Weights of a small transformer language model.
Size: 9 layers, width 704.
Architecture: RMSNorm before each block, rotary positions.
Training: 903M tokens, 7665 steps.
MLP neurons of a small language model. Each row is named by its layer, matrix (gate and up: input weights) and neuron, and shows model dimensions 469-703. Each number is 128 + 24 x the weight over its row's rms, rounded and kept within 0 to 255. Numbers have three digits each. A neuron's up and down rows have the sign that makes its largest values positive.
Before each neuron's rows is what it responds to, as a language model described it from the Wikipedia text at the highest values.

Responds to: Word pieces that complete a proper name, mostly a person's surname, in biographies, cast lists and tables, such as Man-u, Han-n, Nazi-r, Madon-na.
L4.gate1119:091144119149142128192133117093143124124103165088127172136166163122073121118156147162144146129136088158104095149080195117108172118124195123140118102162126127101140135131122156135135148119111139127122108136120128126113109139139129111092168125107143156069127121118114097087150147132130144127116142144146102148105117110118121117155082113135160105151145156137101125172113149121153134129155124097151128125151097131136118140140142156113142156159116111123083100125095111077131154126098153152161096131111164106147120144190137143158155122163156154147092085123199111117139131137110101127115122089064088108147136087125144112118163143117143079106106116091135094135137122142115112098131133095127116129121159132155083163
L4.up1119:117151125129152133137115087133163115170114131104115134126147141138107139123132109177123126172123073113091125155106153095116140129119150125125140105146143124079113150131128124136156132163089136104089066100180134119118156102129131169065149112130110120139143119138105162114196083115087132135195105129151173088089140117080129134121122122168124121143119102145123151172068178116132167157141169112113154118128140097130112105195181150109142182142143135152118131124109097091127133098174132146074122128102137144130146125159117099137118087127158147167152081110142107144133118169151141150148192150104125161153076098109134106089133142186112083091125132137131100134145133132167144126132094095119168133102119123125129135

Responds to: Non-initial subword pieces inside multi-token words, mostly proper names in tables and lists, such as Ka-th-leen, Ne-o Ge-o, Mall-or-ca, Semin-ary.
L2.gate1767:133153133103137127122120161137097113085068137118138134111118135113120124113103140175152073083143128107153138140126134121108123095120128142143084138125097109139153137168140126109128099092116140146109134134142105100123119117189118137141112147101142159099126101114099121141110128111161131114102110142131167153115124125112108147118158133146148118131107148099151104130163147163130106115096113068143158080179083132144167131146122164101131151103129099107136134146104151076130113154063124125148103080161066155129144153183120147099079144125157139108081116118130124142151136090119152091093121131111108076158122146104149117088189111097144097115175144147111164129100120124137098116135151150137088170114126199108115122
L2.up1767:112142146107111132134143137092138144117157126140132100082121096103190175113135120116154147150140122104168086123135179136124122178134122129119099117052181101140167122115135158133112142144115160119142156129148148116128085127123115150101098150142117186152118135130133159113184148111152138139102136120153123126104086169168123121141137128148129156129116138146116121113148121116154174113122126120152104149124079110123151113145167137113125181139189078123128111104141081128129091112125086129159106100105138149096141096075110174124118153105143140115136107122164132137104121153124093107122160134147140085118131115125196113110166079135146119160133124122139163139137127091156138184141123104113060107126108132136094140

Responds to: Digit tokens in the middle of multi-digit numbers in infobox coordinates, dates, populations and table figures, e.g. 3'8'°53′, 1'9'43, 2'0'4,398; weakly also mid-word pieces.
L4.gate1415:130076130099150119118113137112136099146139149141133184143119121157123110166124102156128120163123109114123169108132152128121146137093167105119147183121118124148150146121165115076116152108103154126142123138084146103096105142139121141094128142186099148151108115119126105127133114133118165150126128094161113200108133111139162128089091084115161155175115179136091081155153139183091112106114114147092169110096111123123180117113149123138106139134102160145130113167145133141135130143109124075140134135159100132108145115125157118128162119124139136086132139134085120125162179117100168122108121104145122137135111130153108134160094161130134094113079091111116152106165113155166112110151125119123077137146107154153105140
L4.up1415:140086120140136120125111145096090181131146119183129118123110144144126095137165120120155119128122099134145143135095146117140120127140166082155145144085174105121144124148164136108180139108136127119091093114160127100096153107097149154133163105138115070115147135138119109129097132110122140144127117106152173112142106094098166129134137107135122126152075110135154148152135134142099125095126127116149131112169089130082123144101139150096121133110165133117106144165100152143092113093127114115141130101097132123158156133144121154124091149172148114126128125124120109134106108131161152098125117160123127119136164101130129111108113155085138120107127100165154080133143140113138176155103114145116152108134153149136151130

Responds to: Interior word pieces inside rare surnames and proper names in biographies, sports and tables (Fa-s-ano, Ka-hl-on, Pie-cz-onka), plus occasional mid-sentence function words like of, by, to.
L6.gate1369:096143131099074136080108129118154107121116157139162074124136092170143133092133131097197117102147121124144137152155108143156157117108109161129125162129104107151108143093122140148140129107141149089121149129090139125160173095126132128131093099113159180135129160177135157108158121124115122134149132122121182166132120145113164145141099126133101146162083130133122134112091166098114112154130073120123114135128099176151124132138165102137161127129104145119123142140099085106135152143144100164126159128115145132148176126081126142097132161112140169090099116135155169113142160156116146105083133151108166124113151119121110122125149119131103132108143128122138131132127129138089119131108111096131080156120126160120132071
L6.up1369:101118145172141109122136151141160128087119106121120162129133175119121101088090133132135136138139131120151171091124136110132111084151115120187095146128144099136145133148153091090161154116123127094122144105158130102114152185136085114121135103115122136136100160135161132152163157099073108137135135074081137105143101116099111114117127064127145108135133119092156096147162132136127106149093154181103104170129159128109115131136115120143141147131160138142096146120122114110114143118086148135141119111123139132152129094140115167115105157144142091135132122105129056120116151149119118094160106118146110116056111109127146100121172113122132150160126175142094098164135136093140155128106105085121142160087140143136136121

Responds to: Commas and opening parentheses closing a finished clause or noun phrase, e.g. a comma before and or but, or an opening parenthesis before birth–death years.
L4.gate661:118088106143133143163133089149128170137154134135141155120096153092126137144152135134070159159110110137133135122124133111113163155103131120091131167118145158121124129141105144132125123144122171130141130095145146122136122163119125088132135111115129134123128109084089115129152115104126124137124166099181124118084144138139139126135146135129115077145143164116109141120135121165144154138141132164199085121089155121107161143091087086129128153122128084127132101102101136124143119135142136095096115156151082111136105139119161129137123114124107106150165131131138104114129146117153125108122175151160142120132144115138126181157122149141169120140161149135152134143173123096136128105123160103132123094096128130131113117
L4.up661:138089091152166123178163064163115133096133135142136106128135119120122104126157183136165126157122066137114160137160112102119123124123159124179145122144108109092140160128138133107118138109113168155145151159114094121130122155106133144142145127103134112115097143115152125143104123129121114109137137128139151138161123214116131079132183136143153133122113128116145154182119094114121138165107135129138119114116125096171161122145117125090129127083104124160089102108116107107116130104101081160104160147136111121149126104119144137125143135141112081136096137158125148108105140149140111150102137133109158163111155144137103131160131127114107179100152159134094156126143146127118115101076148110155089166113143139132124171

Responds to: A word-initial space token that comes right after a proper name or title word, mostly in tables, lists and credits, e.g. Masters 1000, Hart 2, Lao PDR.
L2.gate1746:136125154120121149156104116143136116091166129144108107104161114143133169116151110160140106118153146104171128084179100126159122155169089133157113123121121112111166100086116131125138103145139090156084142097107102131141130139187150147120094132119142119136102105119122136106134153106122100100136144149122148119099115172166085116146145140105124163135155158114132130164142150124142090132115139140152093115085112115140143141090104114102130147149130133121178121119140185115138156120084124097099125162145131150105141117160116132126122133089149122113098123133150157167127113115129153114115149116143140102120098164087123138118135097142129152169160125092160139102122159130159118133089147126109084120155098133156128104
L2.up1746:099177147096094153118136144145130126077120127077120108121134131125118095174130114134149139083157133147133157120103139115119161158107137074163135095162107129076106154169116083131086132083146114141096146127141118065099125165133131115113118115157144108147135137133177147118167137081147157151148150144103148140160139153120106116139157142138108127135134140093135088141135122115125101157137129174137140130170133124103138164118155147118160140082089126115087141123131154121160146128102106120117134106120117086123130118060139105120131128121098149086113124114115143103089117188099135139122133120097091132129160134116154117116178140121167139171099153105120121103141134131148135126180126184112153139079150101114131100

Responds to: Digits, pipes, parentheses and spaces inside wiki tables and coordinates (Totals (0 entries), 118°7′, Mean minimum °F (°C)), plus scattered mid-word pieces.
L6.gate198:139093121134118124170133128112168092144138116153153078089133100140117109146122174128128174148158124133128131146157141115131132092118135124172144109101161104122165112133131132118102156136125125107059145070113148087148134127116142111136161119146117150102130127076119127117122133129135130124142165136144132152113150156116095152110098132172133100069125103170132121122156116121125125139132091128139112066102167140157118107163119131077132089141163116127104164141127109121096094155144134115145139096136119132149137140114113136123108141120111125095134165111120156130114144113083137074117116137178170081117114152140157122116147160104094113152123161181135122146166152135163111111097117117142099084121127129143163155
L6.up198:135106147122109121143120143142163094135099149127101097122119104142135131140106141123142132138132136095128119131143107156066175121156124077120116100121136159126096166112171128152139142137123121132161137126139156100114160108147117131139150138132107127126150144148080129145120140140153066107144158137121164142155130128140133161132142142160152164101140128130173117119129118098109089124128092149091136093106165140123147129139159097108109093128124110112072134139119176103149110115142152128150166154153074119163089152124109145128115126131105168143125123101095161154113124125112133150149078156122142082119118163125092147145101111125107143152136101147127130140148125115116132123080109142083088157160118121089186128

Responds to: Opening parentheses, hyphens or bare spaces right after a noun phrase, before an aside or compound's second part: "switch (for", "parking lot", "play-lists".
L6.gate248:087087157133129170223133114128101154147131163125108123125128121107144126157131151179141089101124171103160114119141132133112152144118104145131145107090118124086167137141148157109124157108116120140161149103069152138159103135143138120167105102106120138130135096106147154129130111116141133064141180120160090132084113099127142101124131108154121124150125102121124128135131127150133114112123113124146081113096139111165141146126100131144129131129149093122156137123142149152144109111138140099141135108120108112114131131126106140096135091126121157092096137133151157116102097176131145090070110084163118155120142181094163140184126140110151169144087149120142150120112142140140115085105143126158112123166172133148072107
L6.up248:125148089099180174133128116125113118116120100131095119123127141155158157159152107149145105134110101103125110134112145133141150108105110133116130134148152130115114132151141118151139155162129140138138156127127114101150108113097131127104135139143147118107154146113148102181135124111101106121132201128158118099120088116142117132062116160092112116112090091160147128123116179163102157127117124149146151127099078177149112130116171133103123129121130109120155139102153088128117094135082108141151121120196080162129156090119108145082156085098134128116118126136139128151108127172125157116129107115158122124127132147113136124135097119102165131113070142104151122143100150126127159151145126111114115139131140123167110124

Responds to: Fires on non-initial fragments of multi-token words and numbers, such as Annivers-ary, Illus-t-rated, mercen-ary, or the middle digits of years like 18-9-8.
L2.gate874:132122147123137081147106171120131085128132152109118183162142149170102098143111122133162115128121129122155099149117144126116136075110109141117130138113121162143157110174148136130119159176150120108120176139103179138151145127124097134107125124091121181135134117098157138130116108138143132131187162120129151187130097118122167125131155105177137143126140076124116072108156102125168098120128113087141127112108128097131115125098160196128107102192111120105177124134121112127121116155095148134163073136150104126140103116143135166116109147134152127092091149136148157167128143126130156128118112132090128211135132119142138097160125107128189148129097171150170142113154149143164077102118102118101119124138133142129104123
L2.up874:147140134161129125074112149153131125122197165124158169103170129126163123127112151100152147108156153123118117116092092157129154114090137143133117125112117107088111103129125133127107134128147091144136152111117140142102159109134101139090129122111140101149155134129171106103148142142099099147135127121098137150112068129158116084159150134149085082103110156125144099128116142139108178158148154163150151133120153136124146139081114145169143144160158086144178124131149171132093085150156136140133162093156105154132106129134145100178110101118121101144124147102151126094124109129113096126073081074162130137111104127151130166099143149182130108162122202089159141110117153132144100122141125100108107106087117136159112133